Part of a small language model's weights: MLP 832 SwiGLU, 11222 steps.
MLP neurons of a small language model. Each row is named by its layer, matrix (gate and up: input weights) and neuron, and shows model dimensions 144-271. Each number is 128 + 24 x the weight over its row's rms, rounded and kept within 0 to 255. Numbers have three digits each. A neuron's up and down rows have the sign that makes its largest values positive.
Before each neuron's rows, "fires after" lists the tokens most often just before its 100 highest values on Wikipedia text that the model never trained on.

fires after: "s", " ma", "l", "c", "g", "b"
L2.gate776:124125084121118145102111111142110129160132152181123165149083083129141107157128147118141127123115149123104122149129161071099134107144114119152180123117124150134089125149087111110095119117163101094145100117100111078091096120154107115165124116100094155114148163160098113102099132120089120141115147124100150108129102135173130133117115143135113106150119140170118113122116130148093132141124
L2.up776:148135112121139124128161122092162092086133147139137148148156129139129113135123163159126111110092147139117087135079126122102110128119108183141110130127119136144119120115127102163128128110136119117107145096129132140112124125178092111089077114102145141156183174119116148077158125082108100141110131129079152142111130115163120123114123118186091149110111072126122136111137117141145156142067

fires after: "te", " p", " P", " co", " the", " Te"
L11.gate382:146129174133137143129137126130164112127105119148150121082179157114135110136126156168117137104140137167143134095131080152117155148137168163141139075129129117112141088149115090116097112108117154155151130101130140123081162175165121164100122159097116111077152098092122142108109110146128116114105132133106131122151090140110104183098139121159108124157146081101112126108092156131141121097095
L11.up382:121158092127141151134083128175149146110161122144111134125150119059143156174148113087111119123161159125086111116134149150161127096142125158133114103136149091104120145138113154124143168137116113108080132129128155138146156156078135141187154110132090162119135138134113087128157129138105155107158103148147119145120151122087107125117099178121131107142151145153135146112131130074131137113131

fires after: " ", "li", "ri", "e", "n", "a"
L2.gate65:092141145115124159119076162134143144146098108114134101127147100062131150147119119158113108084128144094123127156168117094126104116144165133106155100145133091131133089120163157120113132133143062136119132148162107121133149139110142095145120154144165144129136119102185138187119141138149118109144139110122143103124136094135105149121143088089110093109143148103111114118087131119179127131194
L2.up65:128136099115133167163165126138109143201097144103090113148087091116115134149107158092112117108119116126152155140124077134095129130136099126112170094141145133160153129154131122183156147124148126102133103156125107107125137162128133135120148149105109113104105163115128185140137147128095116094063160107153136071146081088129112176154097116152103154137154159131121099119120124101135124115180

fires after: " Al", " ex", "al", " se", "-", "s"
L5.gate107:138187140151163179132133084158129082114134105114126109125094152178153148085110142098106136108131137166142079140133114091125134151140149142078102132103107151170146162136102160117122130058148151120139097140128107137120110106135143158135108135113094129137099106108088117138140121149146125143075178100113126114133109095100122152175105127118179126120094120139108134106099155146087124143164
L5.up107:115100139154157145131159093106165135136143131120142129135158127129125105151137147144153156122116164157098149144126152167112111094130126137127129129127117145113145166146127116134098125109144189128098090093117106121108138095169141084123155150138139149113141117096141127116155120151104123091126097123137081124112124130111114133113120139102126153105174152127087134109062113080127116125130

fires after: " ", "au", " de", "li"
L3.gate654:135140123120159139137126144186166130146084135099143142155152098143126107105106116178109147109142133093134126121125138107135167080143108131151069113141170138163107163091101136135101085154165127098140122131131120128136161105107121074123108127122162161133111102143166147104111155138123146103087129130119137099108163114114139143119085059087169135062135138097162100123106137087154104122124
L3.up654:102114099161106111147092150106109114116129080145152124149119101149113139108128119113116141132120147119170148102092099069134126124096110121133142128152123139129123181119098153110128136146109085152142117109127149103072102108149096114114109139175124156114091116138114151134083108093137154089125147128149094172171111097141134139137181110118100115120137130101121132139145178133124110161150

fires after: "lo", "o", " Pla", "co", "la", " U"
L5.gate214:122140132149106152135116094113146130147124101156131128106138128131158137132129103129098135132088130105092107086177137155159100154175122141181160145193123063118083074130145107137098162177103109103100088153121120107144135147188138100138144121138142150156112125144137134124102140132118108131120098127130118112125142108133136127106161135146115061129140122135150111113097146135129094152168
L5.up214:093134089160091133077164142129127118164102123099102171095158142126130097144111120144162130147099150163159127114121088126124132137167146150141115143108116112151122125143127092166101102122143129116084139147131135140085170147122141131146106162113115118096116124133132107119128127141143170101131126144149144137081176100171089133114091110135110139156118137157145144135166139128117172140131

fires after: " f", " F", " C", " T", "i", "u"
L5.gate28:151131122180144145160100139099135103155130167126156147095114141131148099076109147126092130157128172135159106124136109152117172076093124101121124162088130155124171155153124169132167139128118116087083155122125144135133161093105131130095114121128134105121117146083108114124134115097130169084133139076142141083129125101128117136131100126104157186092094088099112165089113172126085090147112
L5.up28:147115158150142115159141098111121063129141159161099150116162123121095130095101138138127093158105106161109092128118167136105101154115132130155095142106147103133087092150149122092103100132139169117124122159110132106146147112143141165113131120130097119145133093155130148174104102108118105125104145154120163140133098090124147140119116133145135169151090101087105140127125087110133170136131

fires after: " O", "th", "l", "O", "o", "/"
L3.gate821:132150096156100097108121072124096133150094134097145129146115067138117084069110186116081124122155105116110089159103111115128156137138137100132124119119124108170113145105150139129111125106140133100119160142137143082101132133149124059131123168121117147157144116153139081137137123091155143127130132138144150138164100136071170157137085142119138072134112153157116097135117187150144133164118
L3.up821:209135165117102117088150128092118160125133103090105115129126125102141120103116118132097117118132136093101119123165131113120127111103117156115141144111189100110125107112122144138095141152148133142140098094113158164085121148116147115083134103118147140140121137108104122101104157151086164131120148114118134130129114151146113167113130109155121175076112124145142145090096123116102143146109

fires after: "gu", "e", "c", " Go", " Se", " Gu"
L3.gate334:105109108128111152104134122094122132109091098157140150127079112105156118118076161112139106136171129151130122150131110094138168159168126167165167115139115165103138098126127117108111125119137132134111095145144126142125118118142096108111156145133089152163126099136130076165098139127125113099154142123128168127151106106151127132155099120088125128131130113132105092121102109157132119124124
L3.up334:163133112101125130101144081113150113140160123108122154099107133139161083132096145113097122119116158135161119113156115126158107145156136127178130117110081144146151111171098064110172110109106115136119143105111136126155115116159153130100134109112138121164127141137089170142107120103142092103121098129156125150140138134151137109111154119104128125107093118118143091121089116108171162156118

fires after: "ta", "la", "ra", " Ta", " Tra", " Ja"
L2.gate372:068127115126107139140121104144081105135105086150139115153115074125127150111127159129147145126160129116141118168167121122173158136119115167109158105120117093103164135122129116124102115126169111118104143114092121121162105142149160127149120146131101134108088175115109066151067100105133129139160136169096146140120116145123162144128106152166123129101122141090094116123114120178138108123162
L2.up372:158121122160111126113109090125087126111125090117115125187124118115096146144153099150133162166098142189093144131140091128144153144122100167134099147135124116118116137096133126142078124183121132128117036107113154151140151155113135123124107098101096128141165130106118103123119098156126132136116118138158118097058123117137158146160086124146103124122157175163122089125077115129056167123126

fires after: " Ro", " Mi", "o", " Jo", "po", "A"
L3.gate45:124130113104109108104121120079117114142126134120145098110177151192110150121092158161082119096104134095116112136132144162151161187099103123107128145129111185155132126137115089105135141138121193126130094140168112095143124099181145146188141088108086147138106143142123120132112161128123136126123103144075137136136125151124097140119170098075163117154117131151154103110150161116112121161128
L3.up45:127133111162124139128082148134123132135150096117146130131064061156143142096102141063156108152151125148143156150132096179178107149116123118097133105135107136128163113120148153134118124126116126072144107115115143136159169118147163111148137185109186143133111094128158119177119123133124117085117168154112133138104142137111176117169154123124140120129151124139125125138111153127123125149072

fires after: "e", " se", " Je", "s", " Se", "é"
L4.gate605:120138123104177149163156160095093129145129077115123138144097108126115126143137142129126150080120154131154130136148104117151119155186115134130141148092164147130134165112071147103116146070161163129135128130150120115115102112133115143147129153121127123117116144147100092122111081163134160139125170122129125092145118109127139160155154121112162103150148111170121133093113135122117110120141
L4.up605:103151141146136189124128136150147168095144099116097118112127151141131150118161204100143127140149148189130095130108130108150167071115125142139074108087111134158126085128106123143135101110101121097095140106128116123137155125122146103130113114165159113136154126177130100144145148136076116169093144105077151156124112145143137157088136152122118130117122097149110157160139150104138140104074

fires after: "s", "re", " re", "c", "iv"
L12.gate654:122140110134137133143115108141143149126127137120147167127107109135119115159135126134107156079116163111098110119132116133133138098150146120132119136112123118138085122165157138140141119146138177163093117113126074106161113115171192143143178129167131146127119106094133106150145137068134128125128136131072136147137112149126128125096074129133082098094169161095152118144134124101121111139125
L12.up654:106150098125140133107107106166127154142117095181134136134145065127089165109132138153141120109118138139120137122127154117162153112111113123130129143181142117153072099131143119116130128167151091174186114115093109152155129133110160101133120134095140147127116113098122123094138079130148107146096062144096100080117161120126139127144063117117092139162128120161140128141113121161123155074123

fires after: "\n", ",", "D"
L11.gate133:106111124137135101145111112136106098131136119095159117120094144107141091142063155187112148125113120139153110171138116112120103181156093152147135148138126149149111096069095139141124101103095139093138154122154129122108094097133093151193105108153171155107103106141099135119131093170134113111138099092110125121088142160122153125105124136150097092119137153133127170114125178140118126133142
L11.up133:138144125156175118181130119091137102090143124098148098144159142168164095158145138124156115137150121143146133150110145117113134134147109101130107114127106148128144154133096118157100117132140139080198114159087119132096168102114124087079110129151096138111111104089139090133142116152086091123129112089142132071118152142100163144105120096144129161142162119124131171115094163117139101140092

fires after: "|", "\n"
L3.gate740:108136119126127138132112135156122092142169129124157124166108105106155147126080164127107124106150145105116116110110130098089122117152158160152111135126121083096128121139094091116074130122109117094082115125168119096142150081151100142157147120154105149153114152116095117132117076094114092127083134094118118107143141140130121142077142155125140123082150127162054130099103162099126113131142
L3.up740:173145140141118098165201143127143150104115134124124174145123116135151130126138132139172158171115168123154119129088104136131121132133097159127095088158135162142123160093122127173117139130129124160136134117075137112130125112125123079074136129130104169104110125134120163103127098136121144102119082125137128113175107107104113142135124148149131116175127134144163109141143110147152135107163

fires after: "ub", "l", "k", "in", "o"
L3.gate533:090182154138148138104127106141148180150130133140072104156141121094153114161167129113124114106129135134136138126129133176125172150134145140097140150173126142111130123146147126089076150093125160130131098109125089115158136149161099090184145105104117123141107082100103106161102113135111123122146149128153177125123124152149140162106146160156126133179141112160176116159169136115114101143122
L3.up533:070127178122150140172110135110096149119127132128113132139156150163134148120137100128154178108164123120128120149118121160126101121141088166128107159139129109093138130135161123136157192129093149134179126126083152126138105154147157152127148129148107114165142135106140139098113135112162141153063117126114126113145105134097136137185116073137169155093172110112133108116143115100126151135203

fires after: "s", "x", "c", "y", "ec", "il"
L6.gate636:144112115134105142107127090128153110114092119121141162160105108126125120122120113143110137112121102149084139120137176117129172105108148123140133096131146095162106131100124158127119121165159148152146094119113080138091139148183133201145127123125169134129147122123134122117124122135083137145147075149104145110118086097129110127114103079122170137136081095139131134135119177176147126100120
L6.up636:116105160105135106143152095137137105116132135140140158098132162158126102102164145137151101144155139170124105163117138158162132125099129124112144146135110143104112132091116092138108099147122117138101142096132115112127166076181134135150135065118143140149168130080132103110151085097099167090138152150146102128203096155098129115146137146124153161054147112142124131151094129131163130108150

fires after: "it", "per", " comp", " pre", "s", " work"
L6.gate137:139138158136116123150168116076147127170140152140103132095097125139082075161177138124177148083147164107081115140109090128152145106163109127121163129163146174149143126122146108142122174069136118136137105154086146146159173134103126136137103143116185081155134106099109096127118122102143099144146111139120107090162144140153134135166160153146118133126111122115123129100156145128151143125117
L6.up137:134120108181133140128097117135133116122099156140106143123100141170112097134122083138191107148089169098087167141135137121125167153117103134141138115135109120134099083089099083167110089120121160143135158152159126133137139111112122136111154132128174118075130122109140130103132119132107077130159146156175124099133126130145163121115096148204104125120144168136114115134110071129119141127124

fires after: "S", "s", " st", "-", "all", "el"
L2.gate649:111134101169156127156105109142131155141117151067133133107176114163146093167104109145097138109156140094086123141111141136122114066094089109123182093139126139128138145153123133104099134132147142153164130142100086107138143129135136092124130197168086138132169071130159137130155142126151135175160136129147112142151086146134118145109102165141119157125173125111119109149125143167142129113158
L2.up649:118155104158164139121121117132162141135165150124166150124141146112099126122139086077134137119150119119114126140121140079107059137135128102120122119134160095124159115152125108114123110118111082120150080119103111137105132108122178164137123147146127093128146123172140146124167112140172095129104136120112159143113147118136109141131107154118106171114132124116151100099166097108179109144148

fires after: "\n", ".", ",", " On"
L8.gate455:127159133098112129147086112147102192131122157101126122119145067097143109151152144144116141123152139122119102177134106120157127118134140180080172117141158109096158154094125105126100131137138110169108097134159139147119159149156140115172161112102130133120125145207177111117137099108119092134117143096138148120122124094131152135169086158116111155109118093155068088122135129110150136140119
L8.up455:170121116143166154166121082155128133148131137110153145147146097084158142129152136147147161121148122131125149122118135145148102169110132132148148110120101123103165152133152175126141172147120110133108107129149132103167098152123104092175190155143144141158169145114099122119169109090105131095135125143091137125147090140106167100146126156119111170130100145127129065126128108119180162131106

fires after: " F", "f", "d", " f", "ist", "th"
L5.gate680:138135186125143123126144128093106118131115160145149110085175125118130081121148145129093116110108144130145142127131109127181150133128129128094151091139078142184111155154105150125121150124139142130146147093135132074141144101131108155130117124100132116186091101126146111132123115143158127166117158153132113090169135109123139156118121099152116123120082105084123134087100163122123148136095
L5.up680:101155141059144111136108107124149128125144118166150166124140114093099150153173133108148138156139093107141106138117132113136121093119165136108070145172132163136096081147149144122117091089123166107180159156152134131159138116131090156174113140119153152134132095089171147131127141109167120125137137180123148122152144126165096148104153086132135117165143092132117138122138135104190098144102

fires after: " S", " G", " V", " L", " Al", " Bel"
L2.gate251:173143094138140108087125127141131202149118146167162163127122123154140112119079132083162097093114144156109136140145126130141113117082102120125105123113141166125159117087140102150130159091154188135148132110064114136118098091117113121113117141170130140133118137114118123144135094140164105138114107113090145163177103145113122133164120138087139121077141113139122100115152141116121135109117
L2.up251:092133120144160109124121144160112141141116116108094128118135157129116137154107072123137125143115080133134093100153129166140078116146134123140063123131143148114145105082072103131122109131100114157136085114085139139100120122119163131105111117136134150111128148125149148145132160127083129132134153137139112148121147148113127130128142166140138075095128161137106098118124183113153112121087

fires after: " P", " 19", "20", " the", " in", "p"
L4.gate245:114132132140115146135126109156129146093080141097131094142129106130098144100128142117117126100101124121141136117117136121157149122125164160128118141135123134121143093127129087172106118127157135132142155110129122085153126117137106139186118146124146142103142172140123129133116123142175137117085124134145152100156126093083106141095127122123114064132114086122112110111132127131120145095115
L4.up245:151122129104112137139140126179163111130101140116093138176127108117107124141143144123140139103119116097117126109123164118124131138197147126108153156155106093164135094118093129124123119087131130105103174132135091151124106125133098149179159106166108123134185162120139081109181105101121117127124117112122148123118154124132146120096119104090143122118144158103168123102154114130127141115154

fires after: " G", "c", " g", " Ko", " Gu"
L6.gate218:109153169143111115118133150102119166099123155121147145127121112164121134121101144132155139120130145161099141146130119091128159143124132155166177100119095150119177160121121127114113130164142172112144131180105110125111127097142088098156141123137075088147120136121080111147132105158184141104110153133126164121138112101167130117125104150091136133131127106120139132094116100145169139133153
L6.up218:143110108134122115144097135116135138141130142112149125129105121136120115111098128138092114128120145163103118166167118156114134116125145124097119106077162114119126157135142177139118113153135168127187111122113141102125133160149120077147093127137206105118133134145117147108100135121155125118106099120130138121118108108136137086134107163137117170096126181104127122147117102135152167130170

fires after: " ", " S", "c", " ex", "s"
L12.gate137:148087124132108169141128116123117128117101109119137116123124097162149108104145114147133140158092144116118124131121152076124160140132090134123142156085122095132137110124114154109112089104135174128122092085143120110106147080116157165117164168158136101145075100125115060141134058127103102109159109123087109123149153104143116146109128133135098122148089166134104141117118110132144136134101
L12.up137:110148097122160162117117158117159102122125125147135117126081162121096150106106146162114110124135141138113121139133148134106140117160103112111137103078127135164128105091122116115140130164112100114129138105143101119153124124095146087108094153092103112104149114143145116113154134134136092109123105114092117113122146102121116103143139104128125100153144166137111154131128144169112162109140

fires after: " Al", "al", "l", " Bel", "-"
L3.gate345:127154125137183123147112145115120154136151131136145149131106114153121128157119119089154116109142109116135143140125138114121139077134117125114102113135166155168195103113129170113149140108127122143151099090095120087111117118200129127110113125157146135132140129119137093127107100123147079155149176092093099129154104126123151127136115145150114085123153127128115148107114154147107135170131
L3.up345:084131088112158169124128095119097158150143143117147168118122138156175155128153124092130164148118099141118110165126168116111126177124149112116114141130155107107088123125148104184089142081118151135149156118124176107124097109116110100140108122114068140125104150111096119105119144154092101122036148132138136127110099124109158081146147173133138128120122101133101125126148127112162132109115

fires after: "e", "ri", " di", "ow", "w", "H"
L3.gate11:162109105154085174086134129137097127154115160099086076191094146129137115107115110159124130124070076132123118090117149062168118140121139124146149135110161097118137092110154146115108146123133090151123087106150117125118128158101105133134110140100121129156127104135188106154125113120115107156108156101110142134088118115142115140102164160128109113150104114169149131139110139120116116141121
L3.up11:131161128075132173149157145108142117166168147125088078112152157168161122120091141128101105144113140129109126114166097125120118157161103125156133107095141136155115118109136143093096109121128158130131136146118160145123084112096142140118097159110071136135089167115165138072120115125110139156112143111117121120147123075127084144146160174116155163118134112127141110143105109071138110130115

fires after: " ", " me", "s", " a"
L4.gate492:098166116128149155099098116118137138105148143159126102137103137152133138103137126176147125131124130133093153161146113068128096123130107175124100155129112105134130118146141125161109154125123135130107133115103133163172135146115177146121134127161161171112149167154108143173147097148139094089107131107112164098109087130130129137155089103137134134089135102162141124099136151131125127161176
L4.up492:141185142128142128124114100112144129131134112152173128119139168171087110148164140177169131145119095146110125107098155085109135114183126143143129155148102150131143134167146074142069137087150142089166119130083125137121098102095096104158152133143114124105135109096109128115152100164099136122152133139111123134090107158155119133155127114100127115142079106148149135159169121122147098160124

fires after: "s", " ", "x", ".", "-", ":"
L2.gate146:129162095134142173145138154137116128127133102129141110136158120088149101123135172159127104091141138087172120164118133123169120154143104151106120129132123110198170135148117089202128142143150135101129128121104108117142136124106128063119147116127090177156131170149113113145121124127140129122103167113173114092129096098144128137122089084106145111143111129126128141122199121172129163144159
L2.up146:136176140089109100115138111116117118126179173117137121146116125138140121182118097120129117149134113144131146154116082124147111125087120098089084151162151135133133104149145101111160113086103150096144158146082129158156111108125163113145134154101100137123130148123144127128158130126101163122131143130136124144172168158153136149137131126115124143117170101161170115161161096202165138137129

fires after: " ", "ad", " fa", " de"
L9.gate589:127142155108109110137138159166142130146110131147162083066157114106153090088104141170118137094087093096131116150151114102085157138128147137096123100114149151152086143118109085152107131150103109069112089086156153076151132091128158121113140103140134133135113142199104157106156127152121120097100183093076098100098108105184161143135073130124136132152125111117107085147118136131115148145108
L9.up589:104135120057110148161126136142149132118139109124100122134116087170152136112126112128128146147120111125100138108134137140127142145131094160139148099113113144124149141151133130107136148146142147139125134147141132105120120125114120086098108150151120128107103135134104164144112098168146158125140126069155086118130126157186133127152087091132167118115116125132114112125115155128110127107128

fires after: " ", " a", " p"
L2.gate268:103133162159129118134123139119095173111149119116153066131121115145164169115125125162146113127126155111132106147106103104095098090136101165103106147117139162134141131079116123171117133102149098072124088127120153125136149101104113155095120123160107171135124139152151151137134126145137112105152142074136122123091133124141083147163142174131110109111124164098080114113105164115162114156143
L2.up268:123158112144142128102111126121106126147107123119119135142114180078127118115155144162132142108153099157149143073132161136097152093129106154109127140089100166115151148103188129116158156132156111115141082094086145145125133165137141114146143144152149073129123118168111116146147147182109128093154120087099147124085145076094158118104098141110137149095071116134134132190117116144131149125101

fires after: "s", "est", "al", "d", "and", "ly"
L4.gate160:143189099139140159141132119100121130147143137134185162107130139153091094116114150100137119134132152128109117098157141140113113108147103093123118108157121127171148086093152133157135149069152119110139125116112096133129073060137125137146124153161144111142165128145105131162130087122122125094099183121106111136167165123138105186155115159114164118166092106125119113113125183167151149107146
L4.up160:151128119142163147164129103159139105139107121142131152156101133112125092147103088114141128112139111143131129100122179125155160127085161085123120172136146138099176129098099135139095097120075131144130131131150101148088166146135142108126129110166122102111125107106109105162062140174122136084130109145134133148142154145151142147085132117110144132151094190174116138104148121135126166096093

fires after: "st", "g", " st", "d", "s", "t"
L4.gate85:151100115149117101140127122119140109131116131113112165147130133100087126125118137121123137126166144158121121127175143092155138116131139107111065140130146168169163130122151135112127146085185123108094115090116066110120097119123119150118095084111132107122127115132095098137136124150113114112120126144127124078092130136108137170127105149127144123167147106158081092075179182164118090129123
L4.up85:133164117181113156128151167161107135110114128129120146135082137104146104104143158093130139097124123145118145125122151062145145150108155117114144132102139148134174172142153155126121134124139126152106151125112138156059117148109089153100122124151129170137107147164094121106110161132140108092125086137162149120138135161107136103136105150106198125121098168122124145113178177131121108132128

fires after: "o", " O", " B", " We", " we", " Ro"
L6.gate648:142111147146145138104102116081130124152163110108166101133144160128137114116071146166096127096151144142161114158127120191120164181129122137144128137103127134144134115134093126117119151143155160150155132094083097077135158125162126147153146110136130145154085159129124123108123106100144121127117132099122139145131041127108145129090133156111172099127125124111132102141112162151140137146133
L6.up648:164119120103153112107127129110108123084108158147126116179106132115130157091103129106131116110158088137138135111154114171095129123135115129092131118124163081145118117139116109139107109153153069128124127112127098133128154096123108115098105102138181149122147136135120151109103078153115169132141170154084110104103123115134093154135172104192112134154107103104108141159121131121065148142125

fires after: ",", "al", "ad", " Al", "um", "gh"
L5.gate367:161118149111198138126103069134134115114164114157158133142138161106125113123122115104144120083143119145161118076155122105113147129138115162117168120146095154147120107169119104154135144122114101136190146134135098146113102101173118112144127050113108115125095121145095107133139129131163075109108154120145151113138174133127140103133108116111167121127133122126122131142115158149127104159091
L5.up367:138128153197153156121118081162118123127151186145110089134088083128138148109170116165165124125096133103055120131133154128103145082162144149134146146123148134136124144134137119123134136157123153148105106123108125115144119140171087150190155138139129114137152103117090147136142116151127120124134121144132122094074135110105135150087132147108105104155157124131170137116147182117094153125122

fires after: " no", "o", "la", " de", "ni", "ha"
L5.gate426:120130154183093127099127126117117151132100115095137106056139162148145101055107119134124132150126135123100166108140113162108074103134112120131176110125122125116101131083157147124088161151082128096119109111150139097161145176130113133124130120103137147122078141128178124105120154157128125148131118120118196125149116130115155108133167170115155084158145137139145101102115132170114125122178
L5.up426:105150108114140144124149124138129114155119126154110140116166121150124138122133129199089136165116157102129156143162112129168134122141134151163116135142130054100112107100176134161137099142097117113059133182099149119135142114136129096126122098105150109145114136085101140160126121086079116115130117111139098125106152114137128133113129101141093112099151113085131136120105093122080147172166

fires after: "ed", "s", "app", "ab", "un", " f"
L12.gate183:084146118132091145122169127144091177117110100133138169105123098146174148079119104126129079120193096174131119142154128127120144124165180119140098113117147130163163163092106138103135121094161106125097105115125118114129132143088086101144119121110131098134113082163145144150144120078128123135153143155107136156121151159114141135177119135077164111108107079127085065135118097150146084144118
L12.up183:163145143113140133158158078148125158120141118157132160092118091088121110134158108118125118110140134099157132114124163136100137123113151166149168150144120148121110133186136131130182122107144151145110087134182139112146146079095155126079126100142082107155125130135161143140136148132107144139134150117112127086141116118148131119131133129141104152155165094098143116126141115117186130074118

fires after: " ", " D", " d", " de", "ar"
L6.gate24:107135124133203114121147125155113116103107125127146142173092119105178150095094146152118132132156134125122117131116089114137109088127117140156110110100157109106137129129144132092146118135144147100104143137160100111142154111106115104132145144117144118123115178146136138131125067135134098108151098137110106112124155123153112160119081118070156099146120136101127140107159133162138070175161
L6.up24:123125127123146111156115139135127145116116095100141161114113161123140121117116083185110125116116093134125122125145149055115158155111149100088104098113105107128101141150132113134107125124147126157143139159118136117126117129097148145103092157156150173139076142122166132135130085112143151087152085122113126126144121111115134137178082137050160126066175192147144146155074143135150108130159

fires after: "s", "as", "es", "ra", "ta"
L6.gate637:148153123165132106163092114117109139151139139136119164124134115149115110117112126129119111122170126175136148116132072155144161113152131133120130115113116139127137167173139097119161099141113174118125141135092089114125131165181111086140105160114097103130101122142099140151131125106145121124125146097157161160128093119137133129126097146136124118124153127147122111143127080174127123164131
L6.up637:147123111122088108099105178131091155114091120163131132152133099150104129119144104160177134193129158175067159151143110101136109102167113117130102118119111171129113132160143154151137090179119127143167099110114093142100177150149123145116127145094091152110121124148091118108115108114131095114156113091126100118078112082130133128114111127155119148119130124095152113146168176162153130165150

fires after: "\n", " ex", "s", " S", " San", " mi"
L6.gate793:115120149110139121132106111147143125084105157141113112113117131097101079139076138131094123107149131131136101157125115106182124125158134164162075167134163137128155168110121129085096155085157126148114097124183050129140124147135121096100117136161148128135109142170085091172153107130118122139119124123108143089129095123107131139184095113155135153141148128145136116087164111146157111165111
L6.up793:125181165138184177161134111161194126109115141129145156154153113093122118156161106087079121121125111129161090096095106124122126124132133083111126123139112156105109090146143121117142147123146130162180155107128090105107160178084112120097136156164138147136127103111160144125160115113145130118132092105175143110125135149123089140167109122121142154152132139127127119107142133095147106109110

fires after: "s", "ed", " P", " S", " ex", "ti"
L9.gate544:133083108156170154157136145147142197121105167117131170127101098119163102131051140095083133104148098136153096161091105140170129175112143167114134120121122102121131155106152134163134134128176146132145151136109164115142150175113131130118133116127155076141113150166111089146128121112120127132103134106130158135123120107115117130121110121109168109095096092149112100120117159128125113130112
L9.up544:139150127165159166077138126140084157137100100142139141156134121127132117191166066101133111144121121114150129134127126146064125107115105130149146149151104135057109133130115159096128118130117105117122075114159098120096123092110103139174112104135120116112098123115142146120186149090092111141155132143124152146153176134103105145116132117116143180079142116090134153129140127129121139084152

fires after: "A", ",", " Ma", "R", ".", "mi"
L5.gate213:116158119121161137103100109185130103145127156104143103124119124114148143144140128128104139124107132142148105165140119128143180090142132112109158138100135134119125175113136118150123112121127134101114096104130134075145107119130110149148138128122098148164091131144103144128127104157157104110145101085104153115145133108113164130119134144149105159148107172163072115119090134128150162161104
L5.up213:157127154111158164129125099117180140163118145128157135146133141135114168151144113143126138112160139132095142089128158110132090126169116126100138095134114102088083145101097131178128133134114157087126096155068133122109104137139122154164094123151133142133145113083150149106130126145131121119094131151097118119155164154166164116111126131118136127143123123143149130178161092118157125121116

fires after: " ex", "er", " Tra", " tri", " tr", "ta"
L2.gate316:111111144108100159069165133086124131081130122125073102125137156079111160137118152166143126131111146150123097145133134116199093125157119151112125129147126111117135130133153130149099115132141110109108147125152132100213106151117131124104145128153093176145115177109095098151140145107105129121121105155138114115119134112146170185143154141107143115125114144140097103086177141136109125136125
L2.up316:155172129145133130099100165154074118127101133150108092151141168139120135149108107177124134137094112164134132113153127134123122124109120126176094132107173129091125154162136110092097107115148135140140084129171134162111145127145106146150143119092154171137085179141115130126120148110133113097116133125132106135106131118193138129145190149140087133139147138149171144121164112107100135162098

fires after: "ar", "hi", "pp", "d", "re", " d"
L2.gate413:117115156133140131113125117132134096115094116131110176127121143126151080116148118098135087144089167122161110175131116119102156147136108110115131103129162129159173118134120117134115176123147058107163102145142088125145095140166121075109104131079145138116158170177143119149134161138108132122127148093087177136135151121136092120145111100107173091126094118092109089130118155130151097125143
L2.up413:148146128138126132168128135158144115141085100195145115104127122144118131113128096112101138130145162130172112110141150136119144126145116129127120126084141166151159112132126155168090117106105117132077078061137146156140133123123123135137114164119108154137164112150170143144120159127128094100121176114130128109109154115122097138106117087152117094130112147135111116137134096162149130161160

fires after: "k", "t", "at", "l", "ub"
L2.gate402:124149142121151103176110085148158106105131146210109117131130092200147117120097114115150113136105125129131139147135157138131136128122150160119083130162106162112161149124135111110154117127167125089113120159126135102133107140160071153173142141127089131105127147133110110149138170119125097106132143113103164120139134124105152114127154143125143103121160179153134148134129113108133145156137
L2.up402:114160175124117146134132110089137117120120126117131122191109148149179075123152158118117143118174122097106110115113120115170123113163168143148131152123065140172131116108154136107159185144127146129153156127136103129097147117146100141146133146132131113149105172127141119112125102090165118144125088161118118127114129152096114126140118148094146166110153135129077117145159153135114109141130